Part of a small language model's weights: biases.
MLP neurons of a small language model. Each row is named by its layer, matrix (gate and up: input weights) and neuron, and shows model dimensions 16-111. Each number is 128 + 32 x the weight over its row's rms, rounded and kept within 0 to 255. A neuron's up and down rows have the sign that makes its largest values positive.
A block is one neuron, or neurons of one layer that tend to fire together. After each block is what it responds to, as a language model described it from the Wikipedia text at the highest values.

L7.gate145 [ 83 166 137 132 113  94 148 154 172 100 142 126 135 175 142 150 114 149 150 101 171 138  99  78 105  87 148  92  68 113 148 123  98 139 130  96 119 205 129 146 133 142  70 161 127  92 128 142 140  98 164 161  91 108 105 139 126  81 146  85 104 122 115 116  77 155 130 135 105 181  77 134  63 133 129 144 108 153  88 127  90 159 162 135 105 128 146 124 140 145 143  86 159 176 138 151]
L7.up145 [135  42 149 155  89 122 105 152 105 141 111  98 147 137 114  86 121 167 141 123  99  63 146 106 199  88 178  92  62 131 142  90 121 140 194 170 128 133 121 130 151 121 106 120 157 121 155 139  99  87 148 119 124 129 160 155  90 145 132 134 156 131 131 115 151  81 151 137 118 119  91 154 146  85 121 175 146 126 181 130 150 152 138 138  81 133 157  96  80 140 202  70 145  72 118  92]
L7.gate219 [133 209 113 141 120 121  75  88 140 137 115 139  87 159 134 107 121 139 144 131 147 115  86 121 137 125 172 107 159 115 166 113 132 190  99 142  92 117 113 147 132 187  85  78 111 113 177 121 110 210 124 135 129 149 141 110 135  67 129 168 102 152 151 163  85 140 106 143 147 111 121 139 138 104 137 154  92 130 110 138 123 142 157  86  97  37 211  84 136 176 148 127 113 132 124 103]
L7.up219 [103 109 150 103 159 106 123 131 248  72 102  62 150 109 149 151 123 133 130 108 214 117 114  96 156 172 140  62 117 171 103 108 109 134 158 201 119 195 149 154 125 143 112 149 170 118 116 128  61 130  64 149 131  90 180  97 128 159 140 110 102 134 152  85 149  83 168 161 104 118 139 156 116 129 146 123 136  86 113 130 118  66 137  86 122  93 153 127 133 142 132 102 148 126 123 136]
L7.gate318 [147 149 135 129 131  94 129 121 127 157 143 103 184 141 131 126 138 102 108 130 129 109 193  97  99 119 109  99 112 168 142 145 150 107  92  49  66 119 109 179 144 161  88  89 138 148 221 152 105 173  97 161  88 159 186 120 133 129  98 175 172 148 156 112 105 172  96 106 101 112 149 129  69 164  71 143 158 123  43 169 137  74 128  80  26 182 142 149  75 102 101 127 178 128 158 144]
L7.up318 [ 76 106 109 150 136 118  54 130 119 105  78 103  78 109 124 137 107 124 144 116 135 157 143 169 208  86 115 102 134 146 140 126 172  69 129 124  81 222  91 124 124 130  94 112 110 159 170 145 102  87 143 200 135  79 125  92  28 135 137 141 114 120 114  88 179  87 131 144  99 174 156 175  94  87 111  73 127 164 136 111  78 116 156 102  74 145 153 101 148 180 152 141 175 131 155 131]
L7.gate430 [108 110 156 139 148 109  67 187 163 118 121 160 168 135 157 121  40 109 112 151 126 126 116 122 208 177 133 142 107  98 158  84 138 149  89 150 107 122 117 154  65 118  88 112 123 169 129 147 108  86 114 145 120 149 123 128 119 102 123 165 128 156 156 146  85 134 158  72 104 210 140 161  91 144 142 116 119  96 170  97 126 177 139  86  79 138 128 154 105 131 128 163 137 157 143 137]
L7.up430 [151 183 120  87 115 106  92 129 115 132 128 132 143 165  66  98 141 177 119  60 151 121  65 112 136  96 167 102  52  93 130 118 143 100 157  93 102 189 155 123  83 143 139 110 131  99 143 115 144 122 141 156 170  89 133 101  87 127 118 103 135 114  89 120  93 134 157 121  94 125 121 126 166 119  91 159 185 116  88 159 168 136  94 183 131 113  95 116 151 118 158  88 149 107 111 130]
Responds to: Mid-word fragments after prefixes. Short consonant fragments right after a prefix piece in words split into many pieces, such as ex-pr-essed, pro-gr-am, con-c-entrates, feat-ur-ed.

L4.gate42 [153 155 163 124 140  94 122 148  60  96 116 105 177 104 158 118 172 113 130 175 144  98 106  94 160 174  85  73  62 139 127  82 178 130 169 134  94 121 193 124 122 153  75 150 120  76 158 114 132 134 104  74 137 183 132 109 159 113 141 197 104 135 159 123 136 141  61 168  99  56 127 162 115 138 126 137  92  85 109  81 201 132  83 144 119  85 157 175 142 137  85  99 134 131 174 109]
L4.up42 [125  78 140 141 148  89 115  86 133  79  73 173 149 125 152 111 168  71 123 118 143 126 142 129 182 137 192 146  85 146 146  83 158 222 121 143 140 160 122  82 159 121  83 105 163 154 111 162 139 127  91 130  93 139  84 125 125 141 160 132 145 135  89 142  89  21 120  73  87  88 123 164 137 115  69 113 121 202 107 129 168 121  93 179 125  82  38 146 150 187 106 135  83  91 168 114]
Responds to: Have after subjects. Forms of has, had, have right after a subject, often who or He (who has, He has), plus word-start pieces like dis-, he- (held), E(d).

L4.gate536 [ 93 167 137  96 134 148 125  94 158 150  88 121 174 130 105  62 120 113  94 164 152 118 131 126 175 118 125  59 176 156 162  80  48 161 139 112 110  66 158 156 143 161 102 133 126 111 158 157 123 131 119 101 112 163 178  49 119 108 193 144 115 146 133 157  95 146 109 134 125  88  97 153 130  78 121 159 124 140 139  99  96 112 105 111  94 174 195 139 141 142 104 154 119 175 170 134]
L4.up536 [117 165 121 173 165 109 133  88  59 128 144  95 108 135  92 198 151 141 143 109 107 100 146  80 159 148 193 107 199 101 224 159 115 149  63  96 140  74 121 163  62 134 126  71 111 107 176 129 115 163  99 144 161 127 132  80 146 131  90 216 153 113  99 129 119 135 152  62 147  10  67  79 150 123 121 138  71 156 147 127 125 106 196 142 130 150 138 143 108 113 150 144  96 147 125  73]
Responds to: Not and word-middle pieces. Fires on the word not in ordinary prose (is not, was not) and on short second pieces following a split-off first letter, such as d-ay, m-ot-ion, T-ot-al, j-ust.

L7.gate41 [118 108 144 162  94  77 167 175  88 101  91  83 110 108  79 109 119 137 146 163 141 100 114 130 122 129 117 127 141  74 121 127  49 154 141  52  92 130 153 153 137 118  83  89 150 140 128 166  77  88  70  43  83 109 128 163 181 109 111 120  73 158 149 167 120 187 146 130 113 146 109 168 116 113  70 127 163 103 156  84 198 100 125 192 103 126 107 170 144 158 102 131 154 114 102 114]
L7.up41 [170  96 151 133  83 109 138 157  75 140 162  75 217 118  84 114 133 131 114 154 151 130 129 158 154 133 168 111  71 128 126  97 133 103 113  83 144 128 132 132  85 123 119 153  74 180 132 196 128 170  62 120 176 110 160 143 165 167 134  96 125 156 118 147 165 128  97 121 128 170 111 198 151 150  76 151 128 106 135 126 115  84 163 152  86 137 160 117 154 128  94 150 181 123 149 143]
L7.gate434 [138 164 139 191  83 102 147  78 103 139 119  97 163 140 152 124  67 196 109 104 133 115 125 120 124  55 122  69  82 115  61 109 105  69 112  56  81 189  81  90 139 142 119 108 119 172 160 125  79 125 127 104  73 141 137 116 115  92  87 142 151 189 136 121 117 129 172  95  98 142 126 205 180 118 112 129 115  44 128 146  70 110  99  95 116 200 160 119 167 118 109  99 160 120 133 136]
L7.up434 [101 165 133 156 166  94 113  65  93 177 117 136  80 137 110  87  90  64 170 113 120 113 123 147 165 155 163  73 129 131 132 137  68 179 105 101 134 125  72 183 220 119 126 164 163 144 114 108  99 158 120 154 153 129  52  88 120  74  85 122 137 157 103 166 102 128  97 137  87 132 186 169 121  86 114 199 193  74 161  93  75 135 150 121 159 120 112 115 117 127 122 160 133 109 156 117]
L7.gate484 [139 151  97 153 146 132 105 140 152 191 118 142 210 137  91 139  88 101 115  81 228 143 181 131 131 125 131 158  96  75 121 106 165  69 105  85 108 117  90 125 107 130 112 124 169 151 148 126  83 172  64 156 113 165 180  63 170 116 111 129 110 176 177 139 123 141 103 122 150 110  88 157 128  99 108 136  93 114 116  98 187  87 135 170 129 140 155 201 191  75 138  45  85 134 109  78]
L7.up484 [ 98 152 146 136 130 111 116 145 149 143 114 129 152 127 100 133 129  82 104 148 162 148 125 146 177 129  77 187 113  63 115  82 147  98 141 162 123  75  85 104 110 159 143 111 132 161  79 149 141  98  74 181 164 187 109 109 189 128 102 159 124 161 135 125 135 114  97 156 162 150  97 145 168  91 149 119 128 110 111 103 199 164 117 162 180 113 141 109 174 117 109 108 134 100 160  89]
L7.gate528 [ 82  92 120 163 176 124 150 166 121 126 132 148 205 109  86 152 140  79  83 123 126 118  95 111 139 107 139 150 120 135 125 104  59 140 118 112  92  97  91 135 142 106 123 115  76 111 140 147 155 150  66  76 115 143  93 141 135  90 151 152 115 148 183 193 146 153 130 140 156  93 110  96 156 147 128 110  61 114 160 115 122 133  56 152 116 143 135 147 136 131 138 122 135 141 126  51]
L7.up528 [ 78 131 142 107 129  66 145 144 129  94  95 157 189 121 127 111 101  48 148 117 107 181 137 106 157 154  85 123 154 136 127  99 101 117 102 161 139  50 194 118 154 148  91 133 143 107 171 112 148 107 131 120 157 133 132  66 170 107 118 161 128 175 116 211 164 119 110 144 135 119 108  95 151 109  96 159 123 105  46  97 127 199 139 125  83 121 119 150 119 112 179 136  48 148 131  72]
Responds to: Has/had auxiliaries, word fragments. Fires on has, had or have right after a subject such as It or who (It has, who have), and on mid-word fragments like Port-ug-al, cont-ra-ct, N-o.

L3.gate120 [139 140 111  98 146 109 118  73 159 140  61 154 129  93 146  98 145  94 130 123 110 103 172 123 164 116 140 127 132  81 111 112 152 122 143 129  91 131 125 127 117 136 118 107 126 181 195 120 196 156  89  73  82 179 175 139 134  84 101 174  95 132 169 116 111 150  47 113  65 110 132 121 129 150 124 168 175  65  80 109  81 105  77 102 121 169 114 199 171  95 127 131 160 133 194 122]
L3.up120 [117 156 110  72 100 145 188 104 126  79 133  77 135 142 156  99 190 147 148  96  97 146 142 130 180 122 172 109 115 116 144 119 158 137 166 127 130 172  55 101  67 173  75 119 114 167 182  44  88 146  90 145 133 162 140  91  85  71 168  92  88 194 124 108 110 139 118 130 115  96  76 112 176  96 112 155  48 125  75 146 180  85 139 132 136 127 125 163  90  70  80 121  98 166 182  89]
L3.gate290 [ 53  74 115 189 106  84 133 140 120 122 122 107 136 165 141 110 110 121 101 113 100 141 172 151  69 148 130 167 125 112 122  97 147 134 156 126 117 152  96 164 149 109 105  98 146 125 164 129 169 176  58  97 135 141 115  88 115  74 108 145 104 138 189 140 113 171 113 127 115 149 178 114  63 171 101 149 134 107 158 138 127  89 105 131  95 150 173 147 163 160 166  83 165 160 132 165]
L3.up290 [ 74 145  66 156 142  99 138 188 127 114 138 119 163 115  78 122 107 122  98 103 142 129 132 165  91 122 162 123  60 126 101  77 127 127  91 103 108 163 120 166  95 104  89 107 218 167 183  82 174 117 109 111 157  91 166  95 182  77 132 193  75 118 150 113 152 114 115 128  48  97 131 117 125 165 157 159 110  93 125 141 131 136 110  67  81 135 105 171 155 139 104 132 102 147 137 125]
L3.gate528 [173  68  92 159 146 166 144 151 134  91 122  97 169 147  91 149 100 146 100 131 168  90 222  95 126 137  96 142 145  94 126  75 175  97 138 125 111 131  95 192  97  64  61 131 182 130 214 188 165 168 110  42 117 184 185 102 128 154 160 130 101 121 106 100  98 138 105 150  86 104  90 114 106 130 113 169 136  96 132 123 162  93 139 103  87  75 167 116 163 133 143  99 124  84 117 136]
L3.up528 [161 130  71 149 124 189 180 153 144 220 118  88 155 148 155 113  69 146 119  74 100 115 148 138 176 128 142 110 145 128  86 106 137  68 140 150 112 125  46 169  91 138 130 152 144 180 173 162 168 104 116 105 127 160 138 103 177 106 142 127 126 121 155 141  65 150  94 160  82 109 130 108 141 106 170 170 134  81 157 125 117 121 114 143 133 154 125 119 158  98  80 149 178 125 135 204]
L3.gate656 [135 144 154 158 180 142 105 178 116 127  98 134 177 122 160  86 159  98 110 132 119 107 132 105 121 125 166 137  36  83 121 138 126 142 102  73  65 124  53  93  95  88 115 119 169 191 169 107 184 102  94 142  95 140 122 158 134 105 155 177 126 175  77 150 144 180 131 153 140 101 160 135 126 160 132 110 125 145  64 159 137 181 127 131 133 156 175  76 143 135  57 126  86 132 143 109]
L3.up656 [123  59 185 164 160 175 102 146 148 140 134  73 148 147 147  91 131 122 209 136 107 131 194 165 158 122 116 164 145  70 121 123  80 171 166 138 124 108  68 128  72  76 154 121 171 198 105 117 196 125 111 179 105 141  97 142 159  74 147 109 118 148 139  97 149 160 118  98 144 151 152 147 131 136 148  98 101 132 114 158 119 132 190 124 140 158 195  91 114 146 104 174  67 103 133 158]
Responds to: Word-start fragments. Opening pieces of words split into several tokens, such as ac (accept, acquired), per (performed), Q (Quarterfinals); also dashes and slashes in tables.

L3.gate351 [110  99  86 109 163 114 111 110 128 132 114 104 159 173 122 139 136 144 130 122 126  62 128 138 146  41 148  84  86 139 149  87  82 129 154  52 109 134 116 111 130 141 106 125  62 160 165 184  93 141 121 143  72 122 103  72 152 116 176 146 162 180 104 139 161 136 117 105  97  87 100 174 114 115 113  82 106  96 115 140 146 164 115 131  90 150 147 150 166 147 134  63 147 149 142 159]
L3.up351 [132 124 116 187 136 113 123 152  63 117 116 106 127 108 171  84 126 136 158 152 152 126 148  88 150 188  76  66 167  98  68 118 150 111 141 176 147  95  92 151 169 132 159 129 156 136 135 104 125 138  46 108 138 153 131  93 101 105  79 130 123 129 111 118 104 138 101 122 181  88 136  62  76 149 167  95 135 155 106 139 164 108 106 198 168 145 114 184 109 117 160 190 142 115 145 218]
L3.gate359 [105  90 185 154 134 106  85 152  90 138  97 198 110  91 132 165  77 193 113 180 141 109 159  87 172 161 180 105 126 133 117 107 117 146  81 125  98 192 107 126 110  99  79 132 143 122 167 156  95  92 112 144  70 149 109 187 104 101 140 150 157  96 109  83 134 148  81 145  97 127 151 118 129 146 144 161  94 154  96 112 175 172  50 130 124  68  82 126 189  57 110 119 135 126 168 128]
L3.up359 [ 68 139 102 181  86 112 114 186 146 147 131  65 152 163 178 109 122  75 203 143 153 177 142  86 143 106 183 114 108 122 145 159 148  80  86  93 136 134 145 117 103 130 122  80 189 154 163 114  98  77  95 135 145 120 106 108  75 130  82 133 111 189 150 140  89 110 137 131 143 146  94  72 168 154 125 187 116 128 128 161 144 151  67 128 145  73 142 180 150 129 220  96 104  83  90  79]
L3.gate466 [119 128 115 154 168 124 144 170 126 127 116 107 117 135 133 118  91 115 135 190 188  97 128  78 130 119 141 113  92 141 164 133 154 143 150 140  91 133 119 132  63 130 116 125 112  65 210 164 139 122 121 128 143 142 115 142 111 106 119 150 140 120  92 185 130 137  47 175 135 115 166 114 140 113 138 111 107  85 136  32  86 144 116 151 151  86 123 125 164 172  92 165 203 105 115  76]
L3.up466 [162 111  98 162  99  97 122 177 108 142 131 150 183 133  85  89 133 138 114 125 144 158 116 127 163 110 111  82 118 112  59 157 112  99  98 126 143 154  85 104 100 181 114  80 177 202 126 111  54 133 120 101  85 132 118 142 119 100  96 156 105  99 172 140 154 129 161 128 147 104 132 121 131 147 114 147 166 167 107 130 195 133 141 156 142 174 132 143 121 128 211 217 118 117  79 128]
L3.gate512 [156  97  39 156 129 131 116 154 115 106 164 160 129 149 155 130  81 183 144 184 193  94 112 156 150 116 168  90  70 115 103 135 124 178 145  65  60 169 145  92 153  99 118 122 163 150 162 119  70 162 131 131  82 101 104 116 105  83 120 120 133  88 174 122  92 162 108 176 175 130 106 165 140 137 156 131 149 118 136 117 116 189 189  89 118 111 147 105 125  90 150 158 113 135 118 120]
L3.up512 [101 177  98 131 147 100 116 124 133 191  95 135  94 130  43 187 145  98 146 129 111 128 182 140 123 142  95 108 135 107 108 169 144 156 180 129 129 130 113 154 131 104 113 140 100 160 120 139 137  94 190  51  78 150 115 167 143 119 167 105 119 140 114 185 151 127  74 117 134 154 152 120  80 103 112 107  89 117 104 169 151 135  98 150 196 158  41 172 154 105 141 139 110 117 103 113]
Responds to: Have/has/had after subjects. Forms of have (has, had, have) right after a subject such as he, she, who or a name, in biographies; also mid-word pieces like -ther, -ity, -rom.

L4.gate251 [142 174 165  93 115 140 112 134  98 128 158 113 155  48 129 193  98 131  96 154 160 142 132  60 137  96 129  77 152 130 136 141 152 149 145 127  80 170 138 143 142 108 135  91 113 141 168  94  66 126  76 125  53 123 184  59 121 104 129 117 182 107 158 101 133 108 135 165 141  74  88 190 145 122 126 118  82  97 109  66 138 163 105 102  93 100 162 199 108 126 153 145 136 154  91 116]
L4.up251 [ 65 192 141  65 149 152 133 113 143  92 145 186 124 162 111  97 155 102 124  63 144 162 120 114  80 147 129 115 140 175  82 111  95 182  92 162  58  83 121 117 157 103  88 102 136 105  81 126 132 139 149  88  78 122 116  92 113 102 120 124 119 103  97 148 154 102 206 134  60  65 118 120 180 157 140 134 120 155 162 129 131 169  77 146 155 121  86 131 128  76 126 156 140 130 141 114]
Responds to: Mid-word fragments after prefixes. Word-piece fragments right after a short prefix piece, mid-word, especially ect in protect, connect, detect, and f in profit, defeated, indefinite.

L7.gate78 [160 123 120 111  55 117  71 115  71 125  93 119 173 117  80 115  94 143 118 155 119  98 115 124 145 123 110  66 110  63 131 129  50 106  97 111 100 153 127 125 153 118 128 116 168 115 176 165 125  53 117 160 167 126 132  96 138 135 176 111 122 155 138 101  82 143 118 120 108  63 117 121 107 122  50 148 119  86 140 125 125 132 129 126  99 146 137 162 131 154 141  66 200 172  93 129]
L7.up78 [141 121 123 201  76 160 127 148 131 134 100 129 110 121 137 155  76 190 147 101 153  87 111 121 157  85  73 124 151 165 136 110 148 122  75 131 125 182 123 132 107 134 154 163  80 104 139 124 138 153 147 121 121 155 123  70 152 144  74 161 140 193 149 128  81 107  65 164 186 159 176 118 113  86 139 100 115 164 147 137  83 166 113 177 143 170 104 166 145  83 169 131 116 109 131 130]
L7.gate428 [129 202 151 170 121 172 108 124 115 141 134  96  96 166 120 145 103 174 143 170 141  74 143 145 142 172 136 146 110 141 115  89 115 191 166 146  95 202 123 172 172  84 141 140 105 118 100 172 123  96 128 127  93 119 126 123 124  77 153 123 194 121 116 112 132 156 104 141  91 172 177 142  96 121 128 138 124  90 163 110  60 134 116 154  67 158  81 188 173 153 180  57 198 116 150 107]
L7.up428 [141 103 146 147  88  94 120  91 129 151 184 131 163  68 165 171  89 123 177 175  85 162 123  83  92  98  73 134 165 116  94  85 122 150 107 171 134 125 171 121 157 151 155 134  98 133 116 191 103  67 128 121 141  83 133 101 176 121 166 126 133 107 132 164 101 137  70 177 104 127 164 172 143 115 100 142 125 133 136  99 116 121  98 190  65 169 115 135 142 137 155  99 182 135  98 158]
L7.gate648 [105 156 156 163 116 136 149 146 139 118 127 144 152 106 103  92 122 169 133 129 100 122 114 138 113  49 147 122 158 122 104 144  90 191 131 109 104 131 152 119 138  87 114 111 134 134 107 116 118 100 110 149 148 150  64  98 108  97 140 106 121 138 180 160  61 187 130 131  90  78 135 169 132 133 174 100 131 120 177 105  93 136  76 102 118 182 144 143 140 131  88 113 133 194 141 117]
L7.up648 [ 61 123 112 132  86 136 115  86 149 173 108 117 134 118  69 122 134 140  92 103 133  67 131 138 128  91  79  81 138  39  96 120  51 130 117 107 115 157 190 161 118 167  97 152 165 146 104 175  67  59 101 141 131 138  93  83 160 114 142 184 149 138 123 155 124 146 128 118  87 105 130 118 146  97  94 109 110 137 181 111 123 121 106 121 148 122 125 139 135 115  92  93 141  95 142 115]
L7.gate697 [117 148  83 139 119 106 133 121 173 136 117 142 169 104 145  90 104  89  79 141 158  99 146  77 164 112 124  85  95 110 153 135  93 181 151  91  88  98 180 169 115  96 105 113 131 143 134 171 131 146 117 126 140 138 162 120 113  97 140 165 108 102 133 141 127 127 148 109  85 118  38 130 154  94 105 142 116 123 143 116 122 169  97 119  26  87 132 176 196 139 146  92 137 129 107 135]
L7.up697 [149 141 119 136 160 133 170 126 128  76 102 120  97 115 135  71 123 144  95 171 150 115 118  72 175 138 131 138  94 172 155 194 143 189  97 109 111  90 170 125 132  97 121 143 170 148 118 157 157 150 150 112 103 183 178 102  77 102 131 135 127 139 127  94 129 166 184 126 116 142  89 127 181 138 130 190 145 109 166 117 156 101 200 106 117 141 156 124 117  86 139  80 189  88 130 113]
Responds to: Blank election-table cells. Mostly the empty first cell of a new row in election-results tables, before the party name; also mid-word fragments of predictable words (ackn-ow-ledged, subs-id-iary, An-g-eles).

L3.gate71 [162 134 101 100 135 140 114 140 189 146 118 104 150 119 135 113 102 140  62 123 141  98 207  83 176 119 121 155 121  97 111  93  63 131 183 136  84 120  87 121  96 116 144 141 120 141 117 144 101 108  72 113 127 105 172 116  73  93 132 130 122 124 170 175 123 129 132 116  96 214 122 165  89 149  81 101 127  71 131 190 211 134 135 133  89  80 119 131 163 161 100 134 167 127 141 124]
L3.up71 [164 115  98  75 121 126 109 159 158 109 139 192 125 153 132 169  80 162 187 102 133 107 192  76 165  64 136 107  82  80 200 120  61 114 115 126 106  68 153  86 126 157 213 134 128 139 132 125 109  84 140 189 117  81 116 147 105 135 129 184 168 146 208 154 111 172 142 117  62 152 135 141 112  98 136  97 179 137 156 117 152 135 112 137  71 159  94 128 120 137 133 134 184 152 104 200]
L3.gate328 [125  81  82 129  79 121 134 154 146 131 133 142 152  82 135  77 110 194 142  75 159 104 140  76  98 109 119 123 150 124  83  83  71 127 137 115  86 128 182 129 168 118 155  85 105 130 140 140 121 129  75 128 152 108 146 125 170  92 126  92 135 165 227 133 127 195  41 142 170 141  96 156  28 116 130 167  89 163 136 105  78 180 155 113 102 175 150 114 124 134  97 117  76 162 134 127]
L3.up328 [203 107 154 161 112 120 175 136 137 146 106 114  79 121 136 195  69  93 112 125 104  93 155 143 130 125 127 151 128 136  49 128 127 125 119 128 139 179  50  96 131 129 115 115 193 132  89 207 100 102 170 115 115 126 138 210 148 150 167 117 173 107 166 143 143 123 176 122 159 121 114 116 127 148 112  88 119 162 224 143 147  70 115 122 104 153 153 182 144 137  99 131 138 138  89 176]
L3.gate339 [136 128  87 186 131 174 124 118 130 141 120 175 128 214 103 161 130 115 148 124 144  61 177 114 177 119 166 112 204 112 167 118 154 110  93 118 118 157 162 132  91 118  55  77 154 112 129 143 130 191 147 119 118 181 156 168 161 114 105 111  92 141 138 118  67 171 150 116 156  90 145 170  88 149 134 171  80 133  50  51 168 179 102 126 102 156  91 146 129 123  82  78 178 153 124 160]
L3.up339 [139 140  10 100 124 180 147  92  96 105 199 173 105 172 143 141 148 112 108 109 146  64 136  99 128  28 143 108  66 128 105 103  98 135 180 135 117  95 141 177  89 189 171  75 142 119 144 140 139 154 153 103 114  87 126  94 151 124 117 126 162 126  49 127 100  77 133  83 118 145 141 143 126  53  90 132 153 178 135 206 192 135 125 146 112  95  95 170 143  74 179 142 134 143  86  95]
L3.gate603 [153 138 106 114 114 134 188 133 191 161 117  90 189 118 139 113  84 111  69 195 165  91 133  52 143 101 166 133 127 137 121 129 166 115 146  79  98 115 150 117 137 139 114  99  97 142 149  86 126 165 146  92 133 105 211 104  98 112 107  68 133  91  92  90 101 179 160  71 143 171 159 145 131 137  94  93 119 140  92 133 209 131 174 107  78 171 154 158 102  95 113 107 136 159 107  84]
L3.up603 [147 172 121 115  74 137 113 120 144  82 110 135 127 152 197 196 104 180 126 142 153 113 129 109 117 163 146 113  92 133 139  70 134  95 119 158 147 126 100 141  83 120 142 207 159 136 163 102  78 123 122 109 193 123 125 107  89 124  99  78 133 143 143 168 144 176 160 103  71  92  99 152  99 133 139 109 151 122  78 142 157  62 118  96 131 164 186 114 141 110  57  80 123 131 144 152]
Responds to: Mid-word r after consonant. Word fragments split inside a word, mostly an r after a lone consonant piece, as in b-r-idge, b-r-illiant, c-r-ime, f-r-ame.